Part of a small language model's weights: 5.12M parameters.
MLP neurons of a small language model. Each row is named by its layer, matrix (gate and up: input weights) and neuron, and shows model dimensions 80-143. Each number is 128 + 32 x the weight over its row's rms, rounded and kept within 0 to 255. A neuron's up and down rows have the sign that makes its largest values positive.
Before each neuron's rows, "fires on" lists the tokens most often at its 100 highest values on Wikipedia text that the model never trained on.

fires on: ")", "\"", ")\""
L5.gate477 [134 126 120 171 164 140 184 189 136 128 126 162 149 148 127  52 113 152 104 187 117 192 129 134 148 130 103 167  90 123 163 111  78 117 156 111  79 111 170 128 109 120  97 149 132 164 102  77 134 111 124  92  89  96 118 121 139 130  88 127 123 187 144 137]
L5.up477 [132 119 173 192 163 108 177 201 120 150  93 155 180 119 167  71 117 133  76 127 150 145 137 146 172 150 151 170 137 129 155  95  88 159 169 113  82 129 171 158 102 115 148 153 120 176 102 107 123  69 103 123 107 130 116 145 155 122 116 116 159 119 156 150]

fires on: " un", " Un", " ad", " per", " became", "Un"
L4.gate160 [133 180 134  56 142 122  96 128 149  81 123 147 106 159 141 167 150 120 148 145 101  74  73 101 101 104 196 126  93  98 112 111  98 132 124  80 168 170 113 153  87 110 133 147  87 136 104 167 148 115 122 164 144 169 146 107 132 101 154 110  99  98 119 134]
L4.up160 [157 142 125 149 241 109 158 128 120 106 117 184 165 143 120 100 149 161 168 157 154 169 120  89 121 172 130 113 106  73 166 117 104 195 127 100 117 128 160 111 193  90 124 129 162 182  92  82 147 150  97 169 141 136 169 132 129 112 154 124  62 137 102 135]

fires on: "A", "O", "\""
L5.gate441 [136 138  85 129 146 126 147 139 149 132 119 134 131  88 132  47 130 146 145  83 168 146 118 116  72 112 158 107  82 135 193  81  77 145  97  99 122 159 179 120 148 126 136 126 169  68 155 153 163 108  71 136  84  84  96 156 154  97  95 136 180 132 179  60]
L5.up441 [145 123 117 135 182 143 176 140  52  68 115 141 137 102 124  95 115 140 101 101 173 162 132 101 132 117 147 114  87 131 101 136 143 179 117 157 120 136  86 187 154  95 159 110  96 159  93 165  90 154 124 164 117 133 128 139 163 155 159 145 196 164  75 108]

fires on: " sub", "ig", " ad", " mid", " per", "-"
L4.gate156 [137 161  99 156 144  75 120 105 179 110  89 135 135 132 162 159 109 182  92 168 130 169  71 114 113 135 123 199  63 119 173 143 138 162 181  85 128 127  68  56 162  95 147 187 105  78 131 105 150 130  94 144 196 107 120 108 108 118  98 142 172 140 108 185]
L4.up156 [123 149 133  92 129 132 122 139 171 142 113 128 140 123 109 144 146 165 152 146 157 138 104 147  99 127 144 101 104 119 108 103 105 164 136 182 137 128  96 117 150  68 112 165 144  91 131 127 172 159 114 184 179  66 124 161 126 145 156 118 105 159 128 113]

fires on: " re", "us", " co", "ymn", " te", "ex"
L4.gate119 [159 163 137 100 141 157 160 178 110 191  85 138 110 192 131 135 151 134 109 190 177  92 126  66 160 103 134 101 163 141 136  73 132 151 125  71 149 132 181 166 126 111 180 122 119 108  82 125 151 183 128 163 181 198 155 125 129 130  98 113 139 111 144 210]
L4.up119 [135 116 151 192 118 160 135 136 122  98 117 150  78 156 181 129 172 111 148 146 132 115 125  97 152 128 175  98  77 108 117 156 133 128  84 116 107 181 166 112 103  97 157 159  79 111 173 171 164 129  94 149 112 128 170  98 131 107 141  82 143 147 127 101]

fires on: "ed", "ated", " covered", " designed", "ected", "ified"
L4.gate280 [108 126 141 121 159 151 124 109  86 107 110 148 159  78 118  67 122 143 154 107 106 187 113 124 140 160 164 136 112  83 130 110 113 141  90 104 158  73 161 133  81 173  97 171 160 112 112 130 138  99 150 156 153 108  96 135 117  89 153 196 182 159 110 135]
L4.up280 [108 118 141 125  61 119  73 108 128  94 144 132 118 121 160  94 138 167 178 146  84 177 143  75 184 116  96 127 144  47 133 142 119 127 101  85 155 150 139 134  43 143 132  92 183 149  95 131 136 106 152  94 164 109  64 120 143  87 115 167 125  96 137 132]

fires on: "0"
L4.gate498 [ 93  77  94 142 142 110 128 140 214 119 146 123 150  75 113 106 125 151  96 109 147 177 131 187  85 172  56  82 139  77 129 108 100 135 120 153 139 141 146 176 137 126  96 100 100 119 125 128 138 151 139  80 124  85 114 162 183 102 107 145 129 182 103  79]
L4.up498 [103  48  81 144 137 115  74  95 163 110  83 163 186 145 144  43 131 101  91 131 140 108 111 152 144  98 102  98 162  81 139 111  56 133  94 111 165 115 136 155 133 122 151 132  96 110 153 154 150 195 151 134 132 146 171 162 117 149 115 100 126 108 116 145]

fires on: " Sh", " sh", "1", "Sh", "sh", "uk"
L4.gate425 [155  96 125 118  86 131 182 150 120  57 181 120 181 147 193 131  75 125 168  89 148  93 135  99 168 195 108  96 182 112 134 184 105 105 164 126 106 125 123 161 146 125 162 111 120 117 130 196 140 195 127 150 154 141 114  67 147 148 150 114 113 128 148 101]
L4.up425 [178  97 142 124 132  62 177 119  78  71 180 146  91 111 146 133 133 119 121 171 131  87 101 110 178 111  98  99 133 128 159 142  86 136 159 111  62 166 144 138 114 137 159 184  86 135 116 158  96 142 109 113 150 153 113 130 100 163 163  90  93 104 146 113]

fires on: "2", "el", "Ch"
L5.gate108 [125  95 171 136  99 137  95 210  98 127 128 153 126 110 129  91 143 163 121 120 169 142 149  91 146 148 160  97 173  81 175 110 159 126  99  47 106  66 122 151 164 136 134 156 161  87 118 132 100 228 141 119  82 123 149  99 144  82 112 195  74 114 107 157]
L5.up108 [ 99  32 190 210 138 144 152 221 129  85 115  82 114 153 107 108 140 151  96  63 162 141 123 125 191 128  98 167 175 113  95 109 114 163 156 113 171 134 164 154 125 118 189 126 129 105  96 157 142 178 146 151 136 141 144  92 149 148 147 147 122 173 120 147]

fires on: " met", " served", " described", "N", "r", " serve"
L4.gate42 [155 137  96 123 137 109  53 127 102  97 177 188 124 121 120 146 190 124 125 124 147 145 123  96  96 125 117  85 163 139 120 132 126 154 127 197 154  62  94 130 105 109 115  96 129 122 125 108 136 156 121 131  62 105 156  97  47  41 101 131 133 132 168 161]
L4.up42 [106 115 179  71 154 138 118 128 170  85 105 137 150 139  97 172 111 213 134 102 110 186 148 132 163 155  97 101 127  91 138 156 152 133  90  61  96 109 129 180 105 138 120 115 170 194 100 139 105 111 111 209 123 112 129 144 126 111  72 124  65 149 131 138]

fires on: ")", "z", "E", ":", "\n"
L4.gate200 [133 147  55 107 165  92 178 181 125 135  77 114 158  74 184 110  82 134  90 135  97 136  98  71 127 115 151 156  78  99 128 127 106 145  92 157 124 122 147 153 142 167 184 101 111 148 113 138 100 214 204  60 160 133 147 149 124  97 162 100 130 117  47 155]
L4.up200 [104 111  89  69  96 140 118 133 127 151 153 156 116 123 129  96 142 142 126  99 115 144 123 150 135  96 143 126 213  70 108  98 127  98 113 100  94 104 171 115 119 147 163 164  98 126  77 141 135 167 109 172 142 116  70 131 178  98 133 108 162 129 104 144]

fires on: "ir", "iter"
L5.gate216 [163 133 183 188  72  91 116 154 122 192  86 121 103 163 168 123 122 112 107  90 168  93 117 117 102 144 178  98  99 137 118 201 163 120 140 115 112  93 165 127 102 161 136 125 126 116 115 164 182 117 111 169 120  85 121 142 154 170 126  95 137 145 119 139]
L5.up216 [132 117 150 109 128 100 157 161 101 126 149 116 114  83 143 146 176 144 164 115  97 130 139 209 134 118 104  47 125 111 113  51 161 176 135  75 111  89 141  94 175 136 156 105 123  62  86  72 151 160 147 128 149 114 120 120 175 146  87 162 166 131  83 172]

fires on: " sum", " coast", "2", " equ", "alf", " electric"
L5.gate381 [130 114 144 143 116 152  57 139 154 138  92 142 146 116  85 194 106 111 163 132 114 202 137  78 151 114 136  87 178 133 138 118 145 178  97  63 125 132  87 102 122  92 123 143  92 130  76 144  71 147 192 186 176 131  92 169 165 107  97 155 147  94 149 152]
L5.up381 [148 129 162 159 100 130  85  85 122 109 116  99 109 174 145 123 146 104 103 145 129  92 150 109 111  86 111 136 146 127  79 130 157 204 198 133 154  96 107 165 165 108  69 119 115 108 131 105 154 114 177 186 106  97 158 124 100 153 113 150 198  82  98 145]

fires on: " did", " do", " Do", " could", " does", " see"
L4.gate501 [161 156  73  57 144 147 149 107 129 153 102 139 133  79 134 156 176 100 115 195 164  90 119 100 155 152 151 173 124 127  80 167 111 136 196 153 161 114  91  78 189  86 115 109 132  96 133 112 108 135 143  97 122 137 116 111 123 133 100 130 183 147 150 104]
L4.up501 [164 132 111 125 170 165 145 105 143 109 198 142 143 130 153 181 162 134 118 182 111 166 151 147 124 154 101 113 173 133 124 134 102 134 133 114 141 104 124 165 115 142 137  60 174  64 137 148 133 108 127 135 120 125 187 138 158 111 107 127 145 132 137 148]

fires on: "\n", "===", "$", " =", "})"
L5.gate31 [117 158 140 124  96 115 124 135 140 100 146 125 135  18 135 110 111 135 130 130 120 165 142 120 134 121 143 119 130  91 189 126 112 132  98 119 106 121 111 172 131 104  82 117 171 137 151 152 138 166 136 124 155 133 164 135  58 108 144 102 138  95 192 125]
L5.up31 [159 140  97 107 142  60 147 125 160 123 123 161 120 141 112 110  70 107  95 135 179 153 107 147  81 140  78 102 138 125 131 113 139 158 125 133 146 118  94 170 130 117 107 110  94 149 115  93 114 135 135 135  99 191 161 158 139 115 195  91 156 142 118  68]

fires on: "1", "6", "9"
L4.gate393 [133 116 173 132 105 207  99 138 149 138 190 145 130  98 120 155  43 147 171 124 127 127  74 141 172 115 168 128 137  86 129 123 104  81 184 102 103 157 156 130 196 100 120 133 131  84 125 129  88 112 118 122 149 115  99 135 154  92  53 144 111 143 126 122]
L4.up393 [143 155 159  82 137 147  90 126  54 140 110 113 101 114 132  51 186 142  96 176 108 101 140  99 104  84 135 152 140 150 179 125 154  75 146 175 119  83 176  98 136 141 129 104 135 137 202  43 151 128 147 142 102 156 163 171 128 157  74 116  98 102  83 121]

fires on: "F", "f", "9", "8", "o", "0"
L4.gate27 [174 103 141 121 184 183 164 102 193 137 169 115 135 134 110 176 100 108 163  79  93 185 112 185 165 158 170 120 211  93 116 131 154 111 127 114 159 120 153  94 162 201 118 173 135 109 111 159 113 107 133 135 110 110 175 128 135 106  53 122 138 176 100 121]
L4.up27 [137 110 144 154 120 144 124 118 119 169 159 149 120 192  68  58 123 136 155  66 121 143 101 100 186 125 125 165 135 166 155  68 147 179 170 129  94  92 132 105 146 132 129 199 145 137 152 120 113 149 161 101 144 123  96 148 131  99  93 136  83 100 112 148]

fires on: "op", "O", "1", "un", "ven", "hib"
L5.gate221 [181 139  95 122 134 141 196 157 150 111 122  98 171  77 136  94  89 158  81 102 174 134 110  93  99 170 169  96 143 140 147  97 160 129 152 119 103 106 143 137 152 128  84 136 102 157  99 140 123 183 148 121 135  95 145 145 130 128  97 132 143 151  80 144]
L5.up221 [119 111 224 131  90 163 113 168 131 115 146 123 162 131 108 156 179 103 152 102 156 182 142 135 141  77 144 128 108 126  99  82 123  86 184 115 143  93 128 203 150 127 126 152 155 132 126 217 144 155 136 103 130 104  96 118 137  81 117  58  69  97  82 130]

fires on: "9", "0", "8"
L4.gate286 [103 113 137 110 110  78 138 144 121 150  94  75 161  89 113 140 108 138 130 137 125 136 143 115 139 169  62 146 130  95 160  93 136 129 149 112 126 155 139  75 159  90 148 110  84  92 104 143 124 197  45 111 126 198 175 122 130  95 101 140  79 105  96 156]
L4.up286 [148 160 171  91  73  95 104  80 102 151 117 139 128 150 105 116 102 149  99 119 156 134  63 130 121  74 143 123 124  93 131  69 152 124 131  58 156 137  97 115 100 115 115 114 108 104 169 153 163 199 116  68 133 142 118  91 116 133  91 108 102 127 118 105]

fires on: " as", " '", "in", "as", "a", "al"
L5.gate285 [119 116 167 106 157 110 128 132 163 101 171 196 129 103 156 110  95 175 126 156 122 146 112 114  84  95 155  87 139 162  75 112 162 152  98 104 111 109 180 186 138 181  80 158 121 156 138 143 144 163 111 156 142  60 149 143  90 100 148 100 165 173 166 122]
L5.up285 [134  51 138 128 100 164 102 154  95  98 148 107 154 163 139  62 129 141 151 135 131 190  85  64 160 123 100 125 107 134  82  92  98 147 118 108 154 179 124 109 133 155 160 137 158 184 118 125 194 146 145 141 118  84 144  93 121 116  80 169 126 129 131 147]

fires on: "–", "s", "-", "a"
L5.gate410 [ 91 102 105 149 119 198 103 178 135  91 141 106 169  60 120 115 135 128 171 106  55 151 136 116 170 151  80  87 147  91 166  87 114 143  99 100 137  81 163 156 106 134 123 144 203 138 103  99  96 182 127 129 131 137  94 128 151 118 128 101 121 120 151 162]
L5.up410 [ 92 111 125 139  82 108 134 161  73 119 124 135 160 116 168 106 128 200 125 105 106 105 163 116 153 113  84  49 142 147 152 107  69 121 107 123 174 155 171 116 120  92 177  88 139 138 149 122 114 152  94 159 140 111  42 156 108 134 118 159  76 101  92 179]

fires on: "8", "°", "2", "7", "4", "1"
L4.gate111 [191 140 129 175 149 114 112 154  94 118 140 144 151  89 171 159  79 104 155  95 139 170 158 116 118 176 191 160 108 106 149 110  89 111 188 105 126 113 155  72 170 143 107 164 174 174 136 124 107 128 186 175 144 102 186 154  75 105 136 103 103 196 150 167]
L4.up111 [102  74 137 150 122 159  99 119 135 167 139 110 142 103  85  96 107 138 119  77  96 190 196  79 150 147 146 174 157 132  98 140 144 121 159 136 157 125 194 122 147 116 144 170 122 165 111  50  80 143 215  87 173  85 113 152  82 135 136 125 162 138 115  95]

fires on: " rail", "eb", " sound", "op", " pop", " music"
L5.gate365 [155 166 100 212 169 126 201 144 106 140 155 142 133 120 123 152 147 126  80 178 115  93 156 165  80 158 211  65 146 114 126 141 139 158 181 132 156  55  83 136 180 136 109 163 106 112 130 134 139 164 131 156 112  80 123 180 200  87 134  89 139 124 121 155]
L5.up365 [140 133 129 121 111 117 147 180 112 133  94 172 123 167 105 126 127 125  44 152 192 161 145 117 126 150 119  95 152 119 148 142 113  93 149 123 108 146 146 109 128 130 160 151 169 153 123 110 112 162 186 174 170 166 132 105 108 187 148 152 111 162 172 126]

fires on: " based", "ed", " stated", " reported", " noted", "ated"
L4.gate348 [118  44 170 140 148  80 117  74 106 105 113 140 140 114 148 146  80 138 143 193  79 177 112  85 147 137 143 105 116  81 106 139 134 124  79 122 128 125  93 157  93 182 157  89 111 114 109 150 121 166 157 125 180 112 115  58  40  59 149 162 158  87  89 107]
L4.up348 [119 139 189 117 143 120  97 149 129 137 103 120 112 125 126 111 107 134 166 156  99 170  85 127 162 102  92  70  80 132  90 123 183 175 108  94 143  87 132 146 104 145 138 115 148  69 165 115 164  82 107 154 171 109 130 123  54 128 106 149 195  88  76 116]

fires on: "0", " Los", " att", " Sm", " po", "9"
L4.gate423 [152 106 139 108 129 163 178 119  84 108 139 103 142 166 150 107 126 115 168 120 164 115 116  94  95 174 135  95 136  95 132 130 135 162 185 141 134 136  88 141 130 133  92 117  89 114 127 202 126 141 133  86 187 159 126 161 152 117 154  77  28 102  85 121]
L4.up423 [158 131 138 160 171 112  86 112 144 177 146 123 155 115 121 174 135 157 121 146 127 114 102 120 146 197 156  94 180 105  87  63  98 107 130 119 131  93  80 179  67  77 119 193 114  93 131 132 134 179  83  56 134 155 151  63 150 117 134  75 132 154 115 125]

fires on: "-"
L4.gate367 [112  98 139 104 109 167 112 138 142 163 171 147 170 116 130 138 150 166 183 138 101 122 153  66 181 155 108 156 166 111 169 137 109 107 148 114 118 114 125  99 145 110 157 135 137 131 104 101 106 113  97 151  93 129  94  63 125 121 101 147 178 143 153 156]
L4.up367 [154 146 166 169 113 165 107 125 178 138 114 153 170 161  91 122 143 154 173  86 123 115 145 116 122 109 155 157 176 130 109 153 151 184 155 121 120 174 139 115 101  75 132 105 122  94 119 131 135 143  95 155 125 150 104 142 153 129 123 114  87 170 124 156]

fires on: ")", "\n", "id", "ion", "av"
L5.gate494 [147 129 132 101 178  65 154 124 119 122 130 179 142 110 144 152  57 145  93 116 157 105 116 145  92  97 181 172 167 129 144 159  56 149 149  95 108  83 147 147 135  93 178 127 103 110 117 139  65 140 142 104 169  88 145 134 141 125 157 162 168 153 122 178]
L5.up494 [112 104 129  81 128 148 171 173 100 167 120 127  70 138 107 197  89 102 127 140 179 125 123  89 117  83 131 118 178 145 141 157 179 106  57 181 119 122 102 168 143  88 151 132  76 162 124 167 118  94 146 121 103 128  54 142 125 142 142 160  90  89 156 128]

fires on: " reg", "\n", "od", " Candidate", "urr"
L4.gate185 [127 105 147 113 179 120 114 170 112 129 154 123 114  77 125 123 184 145 132  91 160 152 120 150 151 100 140 130 158 140 182  61 100 140  74  74 135 141 111 120 138 115  99  72 134 127  65  90  73 117 154 137 137 125 114  80 141  73 111 130 112 189 177 196]
L4.up185 [146 122 164  65 201 159 191 141 140  94 195 149 132 107  84 123 127 132  84 122 154 138 130 107 147 103 142 137 125  94 206 170 131 155  84  93  98 150 137 142 166  94 158   0  85 103 116  92  96 123 231 163 157  99 130 132 140 125  93 144  78 185 152 134]

fires on: ")", "0", "5", "4", "ig", "ó"
L4.gate455 [148 187  95 123 173 135 167 166 139 166 209 105 135 121 106 121  87 164 130  48  90 118 151 185 111 108 169 154 116 110 126  75 113  94  89 107  83  51 157 179 139  87 100 107 161 179 159  76 158 142 140 116 105 101 129 142 140 133 153 163 119 153 109 137]
L4.up455 [146 129 121  97 135  82 153 151 126 154 140 125 169 169 170 138 101 132  83 103 155 103 102 159 119 139 109 153 141 108 155 130 119 183  79 108 116  95 143  96 122  98 149  96  95  95 133 130  86 113 128 110 119 129 176 204 152 180 105 210 210 123 109 150]

fires on: "9", "1"
L5.gate246 [163 145 103 105 135 130 166 157 150 143 107 110 175 118 163  89 141 167 106 100 133 130 112 121 160 182 105 135 122 180 156 140 109 148 192 139 130 120 166  68  95 105 174  76  93  97 160 105 132 113 130  98 202 116 117 190 144 104 176  98 107  90 152 118]
L5.up246 [102 123 136 151 168  99 113 133 120 136 139 196 114 118  80  85 151 144  59 117 134 147 107 140 131 172 174 159 170 124 145 122 131 183 151 131  87  79 171  83 168 116 132 126 185 177 117 174 148 186 151 143 168 118 133 176 139  96 152 117 126 106 109 131]

fires on: "s", " very", " well", " section", "ly", ","
L5.gate229 [144 145 121 151 116  70 173 113  40  87 174 149 161  62 107  74 101 119 123  97 108 113 138  93 117 130 155 107 153  78 142 119  52 105 128  62 149 145 102 102 178 110 109  93 121 177 158 154 145 155 145 146 205 107 120 163 147 107  83  95  87 118 155 116]
L5.up229 [ 78  54 144 190 163 139  51 177 109 136 134 181 109  73  81 109 116 182 134 112  87 132 151  90 190 136  93 138 167 152  93 101 145  88  73  99  94 188 123  93  88 124 108 149  90  98 147 110 174 135 123 129 125 163 126 134 146 133 117 124 126 166 107 126]

fires on: "in", "i", "al"
L5.gate327 [136 101  82 126 108 118 107 163 140  71 112 155 144  89 198 145  96 140 110 152 132  97  75 140  80 106 168  71 167 143 121  89 117 130  96 118 115 123 121 157 165 183 132 136 119 134  97  85 141  51 166  94 128 162 145 145  59 154 136 153 165 197 119  95]
L5.up327 [110 155  73  86 130 151 119 166 140 118 156 167  83 136 135 123 190 153  99 143 174 120 160  98 120 101 159 154 123 139 171 134  77 175 100 111  96 184 129 102 115 160 170 141 113 115 148 134 185 115 116 150 113 103 157 187 120 152 110 136 141 192  82 169]

fires on: "er", "ur", "ric", "uc", " qual"
L5.gate152 [135 169 135 119  97  96 100  92  87 154  99 124 140 149 159 133 130 186 127 148 186 150  96 131  95 133 129  79 100 128  47 219 111  81 119  99 137  45 171 131  72 128  97 109 145 128 147 112 128 111 116  80 122 122 134 224 148 100 137 153 146 151 107 123]
L5.up152 [112 141 161 139  94 142 122 101 140 104 200 124 168 132 168 180 120 110 175 100 210 217 138 163 210 118 150 118 147 139  75 135 114 128  98 153 131 157 105 125 181 147 135 160 104 131 101  67 195 182 111 134 114 117 142 152 167  89 125  91  97 104 104 158]

fires on: " of", "it", "ic", " for", "ir"
L4.gate404 [123  61 198 134 127  53 105 164  65 142 110 166 142 160 159 111 138 175 142 155 115 162 113 153  66 166 173 114 103 157 132 130 105 153 186  83 112 130 148  89 164  98 113 152 140 137 164 122 183  62 151 156 208  99 137 114 100 161 110  65 130 161  94 160]
L4.up404 [113  98  86 172 124 124 146  77 120 151  88  82 131 151 123 106 102 194 155 120 158 146 119  99 163 105  98 134 151 116 143 106 121 103  93  80 191 145 144  94 167  92 187 156 105 139 110 125 134 142 125 157 128 124 186  52 118 111  92 100 101  98  99 218]

fires on: "\""
L4.gate391 [158 161 122 146 116 120 160 147 153 140 101  91 139 110 153 110 120 105 120 190 182 167 171 114 103 180 135 176  99 128 181 118  54 175 161 133 163  72 174 130  61 112 101 213 155 145 116 131  97 156  84 111 110  86 155 150 104 164 115 130 105 204 169 130]
L4.up391 [141 133 130 163 185 130 161 126 102  87 130 120 140 111 192 115  62 163 122 110 183 167 134 132 147 155  75 146 129 139 135  87  87 136 170  91 117 147  81 103 120 136 168 152 128 165  84 170 129 115 116 120 141 120 150 183  61 147 131 165 166 165 169 128]

fires on: "0", " e", " aud", "hib"
L5.gate139 [125  73 121 113 184 145 140 124 123 101  90 134 119 128 132 120 141 150 109 143 122 122 142  84  97 135 147 125 167 134 138 191 123 190 160 130  42 158 128  88 130  69 120  69 150  67 121  90 158 121 152 184 135 146 113 173 137 117 180 163 114 167 107 147]
L5.up139 [119 120 157 160 178  60 101 156 142 139 115 122 123 163 127  64 121  62 137  77 173 136 116 122 135  95 105 118 125 147 167 175 161 135  83  67 133 110 106 141 142 131 166 163 151  89  83 171 184 134 146  97 112 135 158 174 162 136 185 113 132 101 155 198]

fires on: "\n", "ro", "o"
L5.gate465 [206 118 118 106 114 124 108  91 130 128  82 164 146  91 167 130 100 150 167 186 143  85 144  86  49 125 136  70 142  94 194 121 135 176 156 117  97  82 128 139 127  81 162 142 123 107 124  93 161 166 161  70 131 146 174 145  85  93 200 146 118 139 146 112]
L5.up465 [141 174 172 120 125 109  99 117 137 134  52 102 155 142 113 118 136 144 119 124 162 121 181 163 102 147 153 133 137 112 107 152 204 154 125 158  96  99 101 166 138  76  93 133  82 123 150 123  93 108 163 111 167 135 158 113 136  83 156 109 135 205 152 102]

fires on: " St", "St", "st"
L5.gate250 [140 150 130 152  74 131 118 126 141 141 103 148 172  82 144 153  77 139  97 149 174  98 117  83 121 167 149 140 184  91 154  46 112 157 101  77 134 108 133  85  85  92  98 142 155  73 120 123 113 170 137 184 179 158 125 115 119  45  74 142 160 135 130 133]
L5.up250 [ 92 113 200 102  66 148  69 121 108 121  79 109  90 107  67 147 116  64 128 138 196  93 169 126 131 146 140 153 161  85 160  22 137 111  96 102 150 141 135 120  84 107 132 186 192  84  95 187 152  90 120 154 157 128  75 136  81 140  93 139 192  89  93  96]

fires on: " w", " would", " may", " must", " can", " will"
L5.gate354 [166 127 161  99  93 201 113 134 187 125 149 122 154  99 137 116 135 150 128 176 144 105 131 110 139 127 114 109  81  96 131 173  99 172 194 182  99 153 142 125 168 153 152 126 132 142  95 127 106 142 124 150 121 152 122 114  89 109 165 117 174 160 154 128]
L5.up354 [135  83 122 133 110 130 154 131  84 126 153 134 164 157 132 117 130 142 126 106 213 173 119  85 173 104 126  69  82 109 126 150  37 134 166 118 145 139  94 118 195 125 167 169 148 113 184 106 139  85 178 183 129  61 154 116  99 116  86 176 124 137 143 177]

fires on: "u", "ven", " O", "ed", "ie", "O"
L5.gate336 [139 118 134  84 164 139 149 122 159 144 117 160 145  97 144 158 157 123 134  92 139 153  96 138 145 128  94 116 155 112 163  87  68 164 126 120  74 127 206 187 126 127 193 124  94 166 147 153 135 138 116 153  88 146 102 161 132  80  50 187  82 127 140 156]
L5.up336 [114 110 142 103 127 169  59 153 106 138 134 102  97 167 123 129 125 110 114  56 174 150 102  67 146  95  94 149  91 121 127 104 141  99 103 103 123 129 132 138 102 180 116 155  88 107 152 122 125 105 126 158  86 138  90 114 106 167 141 141 105  77 158 174]

fires on: "t", " stand", "th", " competed", " success"
L4.gate320 [161 104 155 171 112 137 127 116  90  74 103 136 163  67 108 136 108 119 116 156  90 217 212 148 109 104 138 125 129 136 117 175 108 130  96 118 167  82  98  66  85 114 109 101 138 132 143  61  79 129 155 115 102 125 207 160 143 117 111 122 152 159 114 132]
L4.up320 [118 117 110  91 136 125 125 144  97 131 172 144 148 174  83 183 192 121 114 103  98 143  88 105 109  57  83 173 143 165  83 151 116  91 169 181 125 133  72 142 140 100 104  87 184 105 114  90 136 136  97 154 109 111 214  88 134 129 133 139 173 113 137 141]

fires on: "1", "ab", "ov", "ad"
L5.gate40 [121  95 148 124 167 200 143 196 112 146 136 127 152 101 106 108 127 131 123  94 139 141 148 130 144  95 122  99  95 147 143  61 128 130 157 100 135 100 100 130 121  72 158 152  89 117 160 122  87 121 153 164 174  78 116 131 141  78  73 149  44 144 128 108]
L5.up40 [151 165 140 164 107  91 156 102 189 162  78 140 111 122 145 121 131  85 117 154 183 131  89 100  68 180 148  88 153 124 123 130 120  91 149 123 138 106 160 120 143  95 134  98 188 174  69  81 167 121 104 192  85 124 146 169 108 140 147 125 129 104 122 125]

fires on: " do", "ur", "'", " call", "av", "o"
L5.gate383 [ 91 136 153 158 106 148  98 180 136 170 109 110 103 169 122  39  71 105 154 153 153  94 135  82 135 146 131 190 114 171  73 169 116 164 169 142 120 133 124 182 148 172 102 144  78 110 153 154 123 173 140  97 143 118  76 152 132 138  78 122 154 130 156 188]
L5.up383 [156  69 195 196 146 130 183  74 138 144  45 137 154 139 157 157 128 130 101 158  75 101 134  54 105 159 122 138 181 127 125  95 149 116 137 196  91 149  98 165 158 146 171 152 103 106 149 132 144 146 153 118 124 147 142 128 144 139 131  77  65 117 164 169]

fires on: "==="
L4.gate502 [148 102 129 167  68 159 134 173 130 117 181 134 123 164 173  85 138 133 140  87  88 111 134 103  71  69 142 157 141 148  83 134 129  99 154 115 123 135  73 111 151 127 128 127 155 170 143 158 163  93  62 145  82 101 173 128 146 151  81 173 156 117  87 175]
L4.up502 [121 160 105 152 112 122 130 150  56  74 115 115 100 106 159  95 159 116 182 135 111 106 140 110  73 102  97 157 155 143 111 108  71 111 127  96 131  97 146 152  99 188 116 172 157 136 161 172 153 156  87  60  86 113 151 196 159 181 158 132 135  87  97 165]

fires on: "to", "1", "3", "old", "one", "2"
L4.gate210 [137  87 102  85  65  82 100 143 101 141 158 154 110 165 179  90  90 183  92 120 114  94 105 120 152 178 160 125 151 115 127 139 143 116 194 114 130 159 114 167 130 181  89 187 130  99 193 124  91 171 113  47  92 111 121 167 157 121 105 100  50 112 154  94]
L4.up210 [132  70  79 177 146 171 113  98 180  72 119 122  88 170  98 116 115 130 100 127 127 129 151 108 165 119 158 146 136 179 114 117 140 119 139 161 160 153 186  93 125 142 111 177 162 109 103  83  96 112 130 110 120  80 185 126 107 110 104 139 112 129 142 153]